{
  "positions": "rope",
  "parallel_block": true,
  "init_std_qkv": 0.0176,
  "learning_rate": 0.0123,
  "weight_decay": 0.015,
  "decay_fraction": 1.0,
  "decay_shape": "linear",
  "final_lr_fraction": 0.1,
  "batch_tokens": 131072
}
MLP neurons of a small language model. Each row is named by its layer, matrix (gate and up: input weights) and neuron, and shows model dimensions 202-297. Each number is 128 + 32 x the weight over its row's rms, rounded and kept within 0 to 255. A neuron's up and down rows have the sign that makes its largest values positive.
A block is one neuron, or neurons of one layer that tend to fire together. Before each block is what it responds to, as a language model described it from the Wikipedia text at the highest values.

Clause-opening subjects and relativizers. Words that begin a new clause after a noun or sentence break, chiefly relative "that", pronoun "it", and sentence-initial "In", e.g. "a membrane that covers", "how it affected".
L14.gate265 [130 165 107 128 111 143 167  96  74 173 131  96 176 121 148 196 152 161 141 170 159 116 125 114 143 139  98  98 139 138 133 101  92 114 143 151 118 105  84  70 199 131 121 110 178 149 115 135 144 158 148 128  84 135 173 116 129 111 163 146 144 128 148  89 151 102 128  71 134 166 152 134 119 130 103 174 135 119 105 130 154 151 129 144 111 163 127 162 137 113 203 122 141 154  86 104]
L14.up265 [129 118 128 116 104 148 141 177 182 130 130 104  86 142 116  82 162 133  97 101 157 120 146 125 161 157 141 163 147 165 130 126  92 161 162 174 135 156 180 112  87 102 118 117  58 119 181 134 118 220 122 163 120  93  99  76 157 110 114 150 131  99 126 134 146 117 100  53 125 185 163 155 155 153 114 139 166 150 134  87  89  96 110 162 139 102 164 197  99 144  97 163 141  92  90  92]
L14.gate316 [ 86  84 121 111  64 191 138 199 105 153 124 170 113  98 136 163 144  67 188  78 139 177 109 158  69 149 136 108 128  83 180 167 139  76  96  81 177  55  88  62  96  69  97 146 133 134 157  83 148 139 136 120 156 142 143 116 161 144 171 124 139 130  87 140  96 146  86 142 158 110 109 149 131 114 144  90 158 145 141  88 121 128 156 109 115  68 136  95 107 152 149 106 106 136 119  83]
L14.up316 [108 108 164 107  77 118  94 124 105 119 163 116 137 139 103 123 180 130 127 130 188 198 156 154 127 133 126 133 153  51 155 157 127 114 164  93 182  91 117 139 162 125 124 132 192 132 163 133 100 120  52  90 156 115 101 127 176 118  90 124 134 134 128 194  77  29 127 175 157 129 131  96 157 139 171 170 141 130 125 133  99  83 154 129 169 180 143 103  49 130 188 178 125 135 152 144]
L14.gate387 [151 106 136  93 122  88 105 103 107 224 106 109 126  85 136 169 156 140  95  99 121 152 113 164 134  87 131 156 139 114 113 115  96  63 102 128 174 122 120  90 181 129 121 165 110 125  69 153 164 154 115 132 117 151 158 123  63 120  97  94 145 198 140 138  97  95 144 138 117 104 134 126 133  78 111 107 162 160 118 181 158  31  87 139 143 146 129 113 159 134 102 108 176 180 130 167]
L14.up387 [122 101 158 140 126 110 148 151 186 129 125 123 148 111 144 105 182  70 114 152 142 144  96 104 124  91 145 185 147 191 163 101 139 129 135 151 138  61 142 163 129 130 116 150 109 202 152 170 132 122 127 156 110 135 177 158  93  62 110 137 118 129 182  91 151  80 153 174 116 115 128 111  99 113 168 143 120 189 122 137 116 187 128 119 167 123  98 145 120 146 131 142 133  64 156 129]
L14.gate427 [135 140 110  97 145 118  76  94  85 105 133 139 113 111 102 139 144 103 156 123 144 170 175 157  98 109  82 133 127 120 116 149  94  99 186 136  45 133 125 135 120 146 187 133 139 147  73 149 120 105 139 141 132  98 189 136  56 134  69  56 131 135 175  91 142 173 163 175 159 131 140 130 109 134 169 151 144 230 131 122 162 134 141  78 161 104 114 135 134 157 146 176 155 103 102 157]
L14.up427 [171 136 165 105 159 122 130 126  59  82  86 105 128 181 112 134 143 176 142 156 121  81 103 112 144 101  91 163 123 149 158 105 155 153 131 193 143 146 119 115 149 161 188  86 101  95 101 171 177  76 157 100 108  88 118 152  86 101 126 117 179 161 113  98 147 145 182 161 109 132 164 136  96 128 124 138 139 177 124 150 200 122 145 141 174  91 103 158 102 148  64 135 150 119 163 156]
L14.gate869 [142 146 116 174 146 124 121 173  87 157 101 128 174 171 125 128 131 104  83 231 138  89 132 126 126 161 133 139  93 132 113  79 149  83 154 124 149 129 140 148 135 170 163 131  92 140 102 140 114 126 132 129  95  62 150 155 114 122 100  96 118 129 117 126 107 132 177 118 121 152 146  82 162 119 133  97 147 125  86 131 136 106 116 213  88  69 114 138 144 135  95  97 155  57 124  82]
L14.up869 [115 132 127 105  90 158 106 115 112 120 131  90 147 169 179 105 149  74 112 181 193 119 134 114 108 112  92 107 129 172 196 117 141 131 149 107 148 122 132  58 124 120 141 145 106 142 152 113 105 166 163  88 165 119 151  79 161  49 136 140 133 113 108  88  54 120 148 112 128 145 120 145 145  53 150  59 166 144 101 133 120 111 146  92 143 128 136 134 115 145  94  79  97 140 100 162]
L14.gate910 [ 90 107 108 134 109  48 100 132 151 142 170  95 129 114 166 107 128 100 110  82 163 127 103 125 169  94 130 123  85 122 112 121 130 143 109  72  81 136 105 135 114 157 136 144 154 123 140 131 122 146 143 141  91  94 131 100 194 126  95  84 189 137  89 206 137 181 134 155 137 162  96 103  89 144 139 106  73  87 126 125 152 116 155 183 134 153 156 225 101  64 124 169 147 100 112 139]
L14.up910 [104 155 171 138 145 100  96 102 133  99 146 115 169 128 189 144 142  76  99 126 123  96 151 154 114 115 108 127 124 106  89 106  76 148  91 116 114 216 158  87 127  97 110 164 131 104 150 153 111 146  73 124 118 165 143 167 186 144 121 140 167 141 120 176 131 132  45 143 122 134 171 208 133 100 142 140 117 129 110  95 137 101 108 173 114 100 144 162 135 117 193 129 123 122 137 158]
L14.gate1116 [ 92 113  42 165 150 150 154 107  94 178 220 134 112 114  87  82 108 121 119 111 146 167 167 161 147 104 114  88 100 168 121 148 123 147  96 133 116 132 157 156 190 107 133 123 125 139 149 121 162 123 144  92 181 165 192 155  83 133 140 103 129 122 136 148 128 169  73 149  87 131 124 159  66 167 186 131 102  86 164 162  99  79 117 165 147 138 160 114 121  91 137 168 125  87 150 116]
L14.up1116 [ 89 134  45 114 105 109 129 128  89 122 153 133 136 122  97  85 180 142  96 164 144 149 137 114 110  74 122 147  97 127 121 139  80 116  63  95 121  84 151  93 177 118  86 118 108 146 118 109 210 155 114 131 147 209 196 163 146 129 109 143  92 140 177 144  89  80 140 160 157 226 115 100  95 110 111  81  92 184 123 107 159 171 118 167 129  38 137 146 156 132 102 129 154 136 152 127]
L14.gate1324 [134 117 131 134 115  77 171 111 125 150  70 134 134 100 141 126 163 139 167  93 165 116 196 140 145 160  63 147 142 116 113 133 134 138 128 123 168 129  94 101 133 124 124 156 166 134 142  96 122 139 141 144 159 193 143  75  87 144 106 102 159 129 155 156 162 129 159 123 140 141 125 175 145 128 101 109 151 132 178 139 103 138 179  99 116 120  71 172 128  91 154 189  65  96 150  84]
L14.up1324 [164  99 133 167  67 113 141  84  90 157  84 100 109 104 135 149 106 111 155 146 188 164 119  98 117  87 146 109 106 187 141 115 137  69 105 124  74 108 115 135 114 132 121  83  88 105 152  93 184  97 108 154 148 130  52 107 120  94 145 178 162  95 113 101 128  81 111  84 116 120 102 176 122  86 110 190 170 100 130 149  79 107 107 106 133 133 102 118 125 145 125 165 176  61 121 113]

Relative clause openers. Relative pronouns (that, which, who) and the auxiliary right after them, like that would, that were, which is, opening a clause about a preceding noun.
L4.gate19 [121 136 138 136 121 187 137  95 105 149 144 152  85 117  96 135 112 119 149 109 143  69 119 107 138 124 116 132 118  32 126 161  64 115 172 117 160 143  97 122 114 120 190 118 112 127 188 101  98 129 106 124 116 117 117 154 126  84 128 167 112 180 143 165 138 138 112 198 149 129  72 124 184 135 132 170 129 159 176 120 115  73 158 137 118  96 187  66 114  87 121 111 110 134 118 163]
L4.up19 [ 98 151 117 126  98 117  86 116 118 101 110 155  89  69 167  98  69 158 152  85 144 184 108 153 121 153 172 184  96  99 143  79 148 107 104 137 114  96 109 167 181 133 184 105 136 122 144 144 160 189 172 184 176 175 167 173 175 135  78 129 103 156 112 149 148 172 145 110 140 171 150 170 145 125  79 111 103 186 122  77 101  85 139 138 145  80 169 146 145 110 157 158 157 100 155 138]

Anaphoric it and which. Pronouns referring back to a prior noun or clause, mostly ", which" after a named thing and sentence-initial "It"; also "stud" fragments.
L4.gate68 [130  93 123 156 140 164 131 136 128 102 166 135 128  67 130 124 202 159  88 122 130 114 130 220 158 162 119 166 100 113 102  49  82 132 171 168  85 131 164 168  97 114  83 127 111 168 159  50 159 100  96 154 149 204  74 121 160 119  95 134  99 137  74 144  93  69  43  55 180 130 133 155 106 157 161 121 142 142 127 122  99 135  93 128 199 119  84 130 104 130 152 154 162  67 130 117]
L4.up68 [115 121 104 100  94 134 134 170 143 106 149 106 151 136 100 217 126 115 130 139 158 162 146 103 146 140 158 172 112 111 150 125  98 124 176 146 172 153 157  99 129 112  64 144 124 149 157 137 176 146  70 117  93 102 139 105 128  95  88 152 154 117 111 164  75 148  78  94 125 180 131 132 148 143 102  89  95 103 132 156 152 154 107  90 140 128 141  97 176 105 115 165 145 106 207  98]

Predicate setup before participles. Linking tokens that open a clause about what happens to a just-named subject, expecting a past participle or predicate: was, which was, as, but, that.
L14.gate129 [142 137  94 136 101  68 109 110 145 156 125 148 104  84 110 152 167 119 125 141 184 116  97 119 130  73 107 175 152  71 148 121 161 154 149 164  96 106 149 119 117 152 106 103 114 102 171 115 144  77  73 133 116 105 125 121  93  79  86 181 108 115  93 138 143 133 123 101 181 110 133 116 114  98 100  72 122 131 170 138 160 114 154 162  57 148 135 155  95 159 159 120  87 161 137 147]
L14.up129 [ 82 125 148  94 111 121 156 135  45 121  97 124 163 152 157 121 156 139  98 140 149 168 107 143 175 133  98 139 117 142 141 117 126 155 155 143 124 153 111 105 133 170 151 106 138 172 176 117 120  98 111  75 187 119 136 122 127 142 207 116 144  98 140  95  89 102 150 172 172 172 173  82  73 198 111  87 119 186 127 113  34 124 162 112 130 250 156 138 112 143 111 128 175 133 113 150]
L14.gate233 [104  80 113 146 108  87 129  93 141 110  38 141 108  91 148 164 136  89  55  74 157  93  79 154 146 106 144  57 157 171 112 154 133 193 149 101 114 152  93 154 181 119 110  86 143  53 166 160 118 120 121 125 168 106 129  93 124 160 119 106 166 154 144 117 117 155 123 148 189  75 228  95 178 168 151 156 134 127 157 167 164 165 136 121 105 133 136  74  81 167 139 170 135  78 146 160]
L14.up233 [113 121 113  92 152 137  96  91 148 109 148 133 112 151 202 100 142 103  96  89 138  75  95 170  95  76 159 139 189 152 142 160 140 154 166 134  82 116 108  97 168 128 171 148 116 113 103 131 165 165 193 148 116 146 139  78 130 104 115 130 139 148 132 145 175 205  82 120 151  53 135  95 172 149 125  99 144 121 120  66  90 132 143 140 151 140 148  87 141 126 172  99 151 134  99 140]
L14.gate433 [152  90 119 161 129 131  87  52 131 160  93 176  96 118 144 117  89 113 140 140 181 101 108 134  62 114 132 102  96 129  92 145 163 174 171 110  98 179  73  90 220 127  96  98 129  78 116  96 149 100 152 108 163 113 129  84 133 111 151 164 178 157 146  80 147  66 138  75 140 131 142 127 138 162 124 127 138 123 148 208 145 154 149 135 122 134 111 126  88  93 138 163 179  90 118 116]
L14.up433 [ 90 151 146 120 110 118 123  97  99 137 146 134 123 140 190 130 132 139  83 118 109 145 123  91 100 144 171 169 144 128 139 144 103 152 151 118 190 145 109  94 111  56 101 154  77  74 119 120  74  92  84 147 125 111 155 139  73 123 134  96 128 190  91 109 114 164 169  95  64  97 132 139 139 175 107  58 154 121 186 109 135 119 160 187 129 125 140 162  83 150 126 146 145 122  66  95]
L14.gate614 [116 167 131 115 124 135 115 112 155 163  52 143 140  85 155  95 161 157 167 147 145  92 149 112 145 144 112  58 111 111 129 153 121 100 161 138 145 159 122  84 105 141 103 135 111 111 162 142 114 128 122  54 132 118 183 129 126 129 144  57 154 199 113  66 167 170 176 128 154  66 155  99 147 113 136 131 160 127 110 190 138  94 145 154  51 116  95 108  97 156 147 151 169  95 165 136]
L14.up614 [158 135 150 118 106 148 114 118 182 138 102 138 149  38 191 114 162 121 167 155 100 140 144 148 133 128 137 182  77 191 139 140 154 122 138 110 167 133 175 142 140 129 169 151 157 136 153 150  71 148 182 115 172 163 121 149 105 133  97  65 115 107 106  91 149 109 212 103 174 109 145 131 129 136  91 145 114 146 106 133 135 138 149 115 125 148 141  91 111 135 135 177 187 146 179 146]
L14.gate712 [125 177  99 163 150 168 155 122 131 159 165 156 142  70 110 181 142 122 130 136 128 133 103 134 111 206 147 131 116  62  90  79 143 131 148 185 129  90  85 116 157  64 106 119 150  73 148 146  68 117 140 135 141 148 118 109  86 122 104 150 101 108 111 117 145  81 125 138 142 164 128 175 131 110 132 130 118 132 126 167 149 164 122 166  75 151 100 130 121 140 158 116 190  82 132 110]
L14.up712 [102 158  84 125 110 130 113  72 148 127 148  80 126 175 128 100 123 168 186 140 165 131  87  78 127 130 125 134 128 153 109 117 119 125  74  84 189 154 125  70 139 135 124 147  85  44 170 122 131 110 114 140 143 157 154  89  61 118  77 149 118 131 101 174  79 100 122 105  83 162 127 142 166 121 103 137 128 145 128 174 117 140 128 217  69 135 104 105 128 116 140 145 193 176 122 117]
L14.gate744 [147 135 138  87  96 140 104  88 134 120 129 148 178  91  96 195 168 123 103 159 134 111 140  91 133 137 143 151 107 113 155  65 112  92 175 152 145  96 100  63 142 131  84 129 174 145 133  95 109 142 133 141  90 133 145  96 152  86  77 164 146  67 136 122 101 107 143 161 127 160 130  84  77 115 144 107 112 119  82 140 116 138 181 120  83 112  83 164 117 164 124 110 175 122 123 165]
L14.up744 [161  91 125 106 109 113 130 121 163 130  72 130  99 134  96 133 169 129 142 148 199 100 114 141 115 168 183  91 117 126 159 136  78 171 150 164 145 106 215  99  95 165  81 195 130 179 181 213 107 132 119 135 126 182 116 141 100 152 102 167  82 109 125 143 135  97 107  92  99 139 146 110 132 156  84 145 181 154 128 145 147 166 124 115  84 153 162 182  77 118 134 148 132 117 110 174]
L14.gate1224 [133 128 136 162 139 131 105 111  82 169  94 137 143 136  89  90  96  81 161 133 139 123 139 144 216 116 121 108 104  96 124 169 138 168 163  88  97 188 105 146  87 114 131  79  58 127 102 130 125 147 114  84 174 135  87 105 100  83 104 103 167 102 141 151 130 149 208 137 125  43 166 145 166 146 219 112 167  78  73 106 110 111 124 116 114  94 118 124 126 205  92 102 160 162 134 153]
L14.up1224 [123 130 106 133  95 132  47 149 146 133 129 148 130 142 126 162 168 131  89 162 130  90 122 145 121 152 103  91 136  99 137 128 106  84 184  71 153 129 148  99 108 172  56 121 146 113 127 137  86 129 176  95 140 165 150 102 117  85 154 150 115 170 164 155  97 153 141 122 197 139 177 149  87  83 145 160 153 170 124  99 154 115 160 139 151  92 148  87  41  97 139 134 127  96 141 141]
L14.gate1250 [122  95 147  94 173 171 132 161 218  99  97 171 118 129 116 134 154  67  87  66 116  68 107 185  77 108  85  56 169 149  70 157 153 145 148 142 145 133 135 125 155 104 131 138 142  76 135 127 130 139 150 173 123  91 130 153 108  92 162 109  86 144 108  90 174 128 152  87 134 138 171 112 126 126  99 136  97 125 124 116 119 131 129 180  97 124 105 118  84 103 150 137 132 165 110  98]
L14.up1250 [172 151 142 142 210 111  72 117 161 151  89 132  92  89 147 101 129  88  80 131  69 115 135 187 113 115 189  98 115 128 122 111 133 143 151  74  62 136  92 181 100 152 132 170 143 149  95 168 115 163 140 157  77 137 152 102  82 203 163 143  57 151 157 124 162 153 159  85 156 116 108 103 143 178 137 122  87 136  78 145 124 117 111 177 142  84  99 142 112 162  96  97 198 151 137  91]